{"n_kv_head": 8, "lr_head": 0.00384, "schedule": "wsd", "final_lr_fraction": 0.0}
MLP neurons of a small language model. Each row is named by its layer, matrix (up: input weights; down: output weights) and neuron, and shows model dimensions 320-447. Each number is 128 + 24 x the weight over its row's rms, rounded and kept within 0 to 255. Numbers have three digits each.
After each neuron's rows, "fires after" lists the tokens most often just before its 100 highest values on Wikipedia text that the model never trained on.

L5.up1179:140135167123124129110113104123139109148104155106134104109094130103112186109080109112107171142126117159126138135144110124106122102137128109129142117110115097176135143132141134098106116100116134131169115150109125145128159122118106125098140144137142156099145165095071121144103101154109161130082135157145145123104128146132163087103128073120119150116073111147148134104137139139077134128142
L5.down1179:132140119133108080126117148109138094156120138126135087122096147146131109151123136100139173144154145150141078142134121146168101123065102130135135107109106140126121126135121159146082141103140134146159121138120157127119111105141105108138111151121074108134113108139163164039111159131115127114139151111099163156150117118156112167109122127135169068088147111127122137163136123140107151139100
fires after: ".", ", "

L5.up2321:126152141129146096173170137160142120145101123134146162102111135140128198142128093165128119090143133181113139118116122079159136127118128165192118137126141133151153150107128108124164129103104127149115155141136139124105163157147096131132121109105115192106112140067096127140087119148163151111144140114106149136139157136161087133144074143134135073103182100119093128141102128107116124100140
L5.down2321:133121146143135164158105136152149141131159142099115131094136173168110142134150156133108132141127138138155116144125129111100083076120168153123108141157136101078103114093189177105132181097092122110158118146110101133163151075107113167126123160110101112128104072196120111087100130118123100136144136127140125107121165140139108137153144120122153103117133082169160099179120101158131142150151
fires after: "\n\n", "Party ", ". ", "Title ", "Team ", "Year "

L5.up553:121131149093127136127126097123176182146092144120106107131092146131129137136143164115113129157157100166134145141135128119094115104096156154130085119112107104100174115149095134139124112091100126133153130114133123148160108089104134143103105152187165152130123109128086127094109098142127118156120123154115125104113184115146144160164116112129105084163104112107121114163149150142134132075130
L5.down553:158115083117155146121147130145089104141170144157119113103065152099110106147128135111150132130147135134152117088098131142167112091086118137131131147136096118144163172103125125146097119114155151137146096149125121129128120112077154096140094134107120129147113152168129153122141110138129085103129103102132166117141145144086116157106101115137140088112158104112107106161129102184128119127085
fires after: ".", "==", "==="

L5.up2320:106134161108134149137166112102135103105113125166120124064111104089115132100096140097100123158163095115137132125109116106137147137116145138160127150071116121115149182130165101100131134068158103123156159136140110105130144128120136146181115118149104134141140148079077157102125128119082138155109148089141168133113137109152112130112174067148172127126148141096119175112113121152142158133124
L5.down2320:127120152128138095112128129138106122100149103100160106121148119167140079082131157105100157135115124158128131148146105144141148145157131132163120104083099114089134153166106126103149128131087143144118106124120097118123091145137122158092132083169181123171071149134107104149155146105139138165183152118119159145152144124137112101123147084125157137130137137153135127150095109091130163135142
fires after: "| ", "2 ", "the ", "4 ", "3 ", "a "

L5.up2824:118139133111130137128124125089110141103074119163107161109157134091104121139114124177151153129146118129126164097138160090123138176102144141130158140128131149116110126114100138123149124103097119104082121150139098109158123143078144109087132135105162118163159111131153121123130135114127116112173152111194116115123136145099128123099117133132131114113137114132093156119097123123148123111099
L5.down2824:129108139158109136137080088099115108107133092129128107134103151143147132131111140118128130131135128094152143166097121138101122155101115145094101119091150154133162129161153099127112110102126153157113118153121110140120125110132125121098110129155150097133126104108090115128149152057111137150105139122153108130174143137109092110164157160131121095166111132126135070100177113156131099081141
fires after: "|", ")", "Democratic ", "| "

L5.up1580:142135120107147138174192127143152084140102107130142106123131107092114157086100103158109145151184127154082181130099158124077125106143147146151156130118125134140170128128150134104141120102095137158138137129140134130123110159159142167144083139058149109146138136104103130128138143168135109171121093122158148121075131144125092115128071125144107155124159108106141135107137140120173119072115
L5.down1580:113172141100092111068146143088100099104103119099150112138131153165084163174117150136146134116126108137073126104116170119121134092127154143162159132133135148141114125114130116123166135152130141143119093169121133110107113138112143149114132093083115147084087160140110162126095154117159170116133113147113171159112073156178151132124103094117069107153173102130124131121150102063078134109140
fires after: "| ", "\n", "\n\n", "- "

L5.up661:139111153133095110176150128089142104130125139137100129131091128096105118107120107118132094140154129120129139143108133106104162138087141150135091097105127113109123110164115152143135161133127141129150127146133117158162146165149147170151102122096152151107118123118100128115141146137174147141126134110111120137110149102103099110083160157145096166111160130097144120111133108135196120150156
L5.down661:145105154115119132129099117136159115117075093164143113119124119135164141134113119112110147145139103150079155138117137147129144127147084172144132120127141178130127128125099143124146121093129079135116103123135077120109133143151142145115138140132124122149133205130119112171114112103168133125124143147142138169119117135136119074147085097141130126126113089130108115077110111172142157150127
fires after: "| ", "\n", "Chapter ", "$", "\n\n"

L5.up938:144138150145143130142166092116179122101107133118150114116113090143174173141149162133110142126132119089129140145088097133102156139146122135157086135099118130136079171161157096130101092121141151134117131145130151110128121128120090135115162081079129121113124153120115203110115144102112145109084149141125129118111127105124155091101051136139136131098133135109169132105137137118118099149109
L5.down938:120114118132095128099132131146115141122140125205108115153126125091107159119153102141180158166120112171126110143140147137159136096077123119099107145101140150095145131080141181117147175088112113079181119103120100107143111139143144162149118184113155139175145124122140129083152113115123074157217112108104143146133150133153110145136164129154133147108111099136119137137139142137103138102103
fires after: "of ", "in ", "to ", "throughout "

L5.up876:105127102099124112144123138101095135149098164174120105114143125173112132120141135179136176146143114081106137107100094130116076134152148124130128149125137147102152140157148126117145124152119147140151131132159130126106106160131152151124093081128131108138116130080142116104145092107151155145179128124124107145097141112119110127132158130125104132110077125108179127158147113137127117093139
L5.down876:122139153116102114072123137141110130083116082152117114124150100140116103165123114144114091145134142127120105085144135097130113079147138124113084101133085147093139142195135103142118157132127154146155134130125166099162136082151147097116126140130111193123114117165118135151107144120111130120127136111131100121172070090154119087193143117113150144146115120099143169154166123138204143121129
fires after: "G", "F", "S", "T", "W", "P"

L5.up631:113133197103133116154129118097118131126081133136109141094115098120130108155101174122100146161143157095122155180086141123113146109104136112116161118143132133112094142133160121118102131105153094150134139159160138139128149146150119124137095169126141138148125091116116114136079097141145159137147142129148196126102121146127127118110098117148167120143155144112179141088123179130126107139138
L5.down631:106107127107153100100115141133113145146087141167113107122139140103127070144161145088122101119133115129151130140127155179134105141114106107080171093103142155126110102123128155123112101106111107173121140107140116123099140097169129096116130152152134191174122134141156162137139121131153116107093121137174136131123116119114106136136157110125138126060100176118141127121092121107155104111096
fires after: ", ", ". ", "\n\n", "\n"

L5.up637:101115154088136108169148151109109136107101128109112144101110108098166115134105171156126114127148135090132152167099149131108093107119126122134129119164121124116089138150151110094098157131122094138148136145140159152171130126146107147115066146116143155122172106134133148119101107117137148108138146146140146107116158139112113140124136140135147135148132116142153102116158151124121100101169
L5.down637:135117148111142135124127090095132148156100119124116128119130092123135086121161146116137104157128122142109130137125132120150133171080106102085154079105141159099131119125164151096124115136131115161118142100142114104105140144141123125120155183135147170163134138143179144095130108163126103096113137165183139120090125160108071150097167098122119133096101126119161161081090100098124140163131
fires after: ", ", "\n\n", "\n", ". "

L5.up1515:133118171137137134147131123142121131105136161158112142117155123102143149101133149162119163140178126084122134100126109121104155074116160138143119145127127105092102119134081143092170120121097106140182115121133141126157101143147140188112114118107173159147132111108159161149105087178131132134153123162155138117059145116104129110125114092140139118158170153084138139124132138154132119123140
L5.down1515:126164152151103084099109140109132126123090112138162168174125129135093134154118109137157100145115147112098126142115136129103140139103130093122112108130097177127156084114139156117107133163155149129140106144160116146118147120122128108126137123136111147171080169120101172113116116147133142110168133143119104144117096110148174117122110138136143100128130131077106151093139110136127140154124
fires after: "| ", "\n", "Total ", "\n\n"

L5.up742:117132163132116151163130119092104147102118099111144131104130153103159150125076162173084104124134063098129157089119134113095119107165120148137159148125108083124195120158128160118133146092161086145147145149124107107142122146114114155102129147097158124097131125089132146089110102155113106160096132161137193091123119100163107122131135118139095087131149131089143176074066128129168135120150
L5.down742:122096138129154190127133095112142138148136121089128117092143149099141122152112154102122109144174140104141107127118147125180126138154107149122141140159147114121106131125122156154147106163121131138145138119154147119131126121089149131133172142123137147139142173143124168087168127100157130146135099115118086165172127086123123075156118120129120151188165175147096114128115141145143122102101
fires after: "2 ", "3 ", "4 ", "0 ", "5 ", "1 "

L5.up877:124176126153158071138166109136113102098124100148102146110107149139095175124109108136117143149161129169127141119147103097150114130134104151141124116098150140152185159121171151130112083148098142128097122103101142149146084157111133119110094104145144164126126159107085110139146101151118137124128161140094117149126150123164145099128125139119143160103089111092170130145153155129134137100145
L5.down877:107174076120173142047125172141097077146134122107113139116157133119096128148120106109114115109122110126108108094094187144110128114169130147121098175127140160130115099101114145112103149191109145127150150140120138116158105106129147105121073123112124182099146115111146155146058118119113174134129130068154096121184136142119157129153132095077157102124168104128166162161110126149125136149118
fires after: "U", "C", "F", "A", "G"

L5.up1688:139123142123121115144145121112134163111161118148171101122103117124133135142142103113121113110115069119112152115153125098134089115107132163136163128177117133076173129136166082091135125106144107168125142133149100139167139133082114122094125127118110133092165098140126192120113133143122150134115146151140163109140114122133120102152059148120141121134150124143196166164124141149134121122132
L5.down1688:174114089139156132086116145118108112128146126099147127140214142135132135128136150134173167112103142154125115152117156119119125108152117147110137095108137157102108117112104137137090191136168130150133109140108084182096097123125122141137118148120127108138102168129123134171174128100134132112166089103097142116120191126108116141122115074142115121117114133109107151104173119089165121113108
fires after: "and ", "in ", "the ", "to "

L5.up1203:126137158147143096166179099114111146101151139161135128117133095109157155099139102162141120121142153119135154119131089100131098097090141152121139172143126097122107163102113151126176148156142101108136154095146123094128120142125121169108149151061141150108108111126133127140107126150123113135103136136103141128139149107130096124130109134146139077133167107077139097107114096102212094150154
L5.down1203:108095122161116146147132107157130124127116066144118156124095137106160136141110116163142109161105127114135096098127140156128135167086107118142129095140156145157111092106138139105148147087107125114109117146163079129124136119093166082136130145110121111138111126120127135148158136104115117175150133161118082177093152148140095142152125143130176131147152136167120136136127153151109133121119
fires after: "'", "| ", "Party ", "’", "Team "

L5.up1680:131158112111161164171172155111101100084086163150112095110126125107100149113126167138142140179150150125141153119142135093075156071121169085154137120104130125117145120131124140103145091136131126151157149163131094156137135171137110175127120149093164095105145133119144147120152103146132167132131131145142141129123145110126057114155105153140097143130139163079142115100141135173168114132158
L5.down1680:107113129122147158113161177122133106130165106125164116153125121157112168108116091123072127162148123126093122151156111099123138124089134144087121126098116178151144122095139151162121149140120168123138093093140145092156144131132119132166124121106104157122132136138159121139123115097166149112098125154103090117137113117131088156139141107146104133128134143108129105129098073161152104118083
fires after: "\n", " ", "\n\n", "1 "

L5.up157:123127165089114114143129110123110152139108138088137122103108152126095136156115123097161139145140121162141178164152137097114099093073145123163094123125131098096192143154154154133126129116114119115159098145142102108108173130161131117104091120140142092120130117111065118136109121156140123117097138122168205119155140146147138142129105117120130079154145066141102127150126112143146137149128
L5.down157:156126093124132155148119163120082111126128151130126128125053159137141107162139130078113130101166134138099089139102130130171112106080098114121171135132081143133140149179133139152085115103152135141124130124122154171098122134108157112146127082115142131128096152133160107084137134132120093144129118112079137163132086103152130146141118171166133087116150084135104131127210117136143158104114
fires after: ".", ".\"", "\"."

L5.up496:145119138104110116119137102158116165107136163147147132123175135155133158120140199120140121183123172127105138148080133132113112161141162108098103128110105140110163170123145149087135093147140141132133092125122158135152103128113127132126115096130143151097153139143164071148159129117118143108125157125139167141096152133105120122144128133151131163065092127083166149145141142133135152173143
L5.down496:111124106110156131105134146100119143093142092096104147157107129112124108180097142123147149089101085126140143110128161146146091124127108120122120135151098122127146134136140118148121123143135102131144150107143159099093122149124180126083125108100138163121138117160173081145129105119114165123151131105130142130102133113156151128095127075129107085144163143113139128138107113126125093143077
fires after: "M", "G", "K", "U", "N", "W"

L5.up605:094125156133129116145131140086157154128099138141140123095160121103089160117036146148128184141148139135149164134144136084108112109135164121153126132150112115127144126150091127125123137139169086118160155151132147155118156116101138138143118155062137150167123110122131116167166095138115088160089139099150147117114106136132106131102116110117140132114173113135169157116103123111136102141115
L5.down605:088130113168110102146110127104152135154100104125135091080107111146092111122138127111155104089168160113152128131133123150129167142151117131074123142148145159127141120122145136115088115127096135114141082147132139188123090107189103102136105121153139129149123145116138143144167133146130125105070092111122098125154112150174147104118112180125123096127144148069085102157152130100166120147145
fires after: "| ", "0 ", "1 ", "; "

L5.up999:107144138095072101130093082141082099118096109147121079100102144131121143149135136142140131136152133119107152139129111122119102141159145120122125105104129112157168094106154141112114109129131112136165116163125185147158102191114100100110133136152137132117159133109128103166135126130114136102139154089160128131100137127131133114112131112136129173092090107098141091124158123146121150099151
L5.down999:114086089078129150093138145128136127183134127138108114160096156108131173149113112148141127096078140107122166096157127085154129115136134139168120143128161105106139122149108121122143163142117137159082111128125140143128114132105177176130118148103146122141107092125097126121102141079144105085134129111119139100108161124119117121122114070192111079118173138117140149118155139128111115107108
fires after: ".", "C", "D", "R", "J", "A"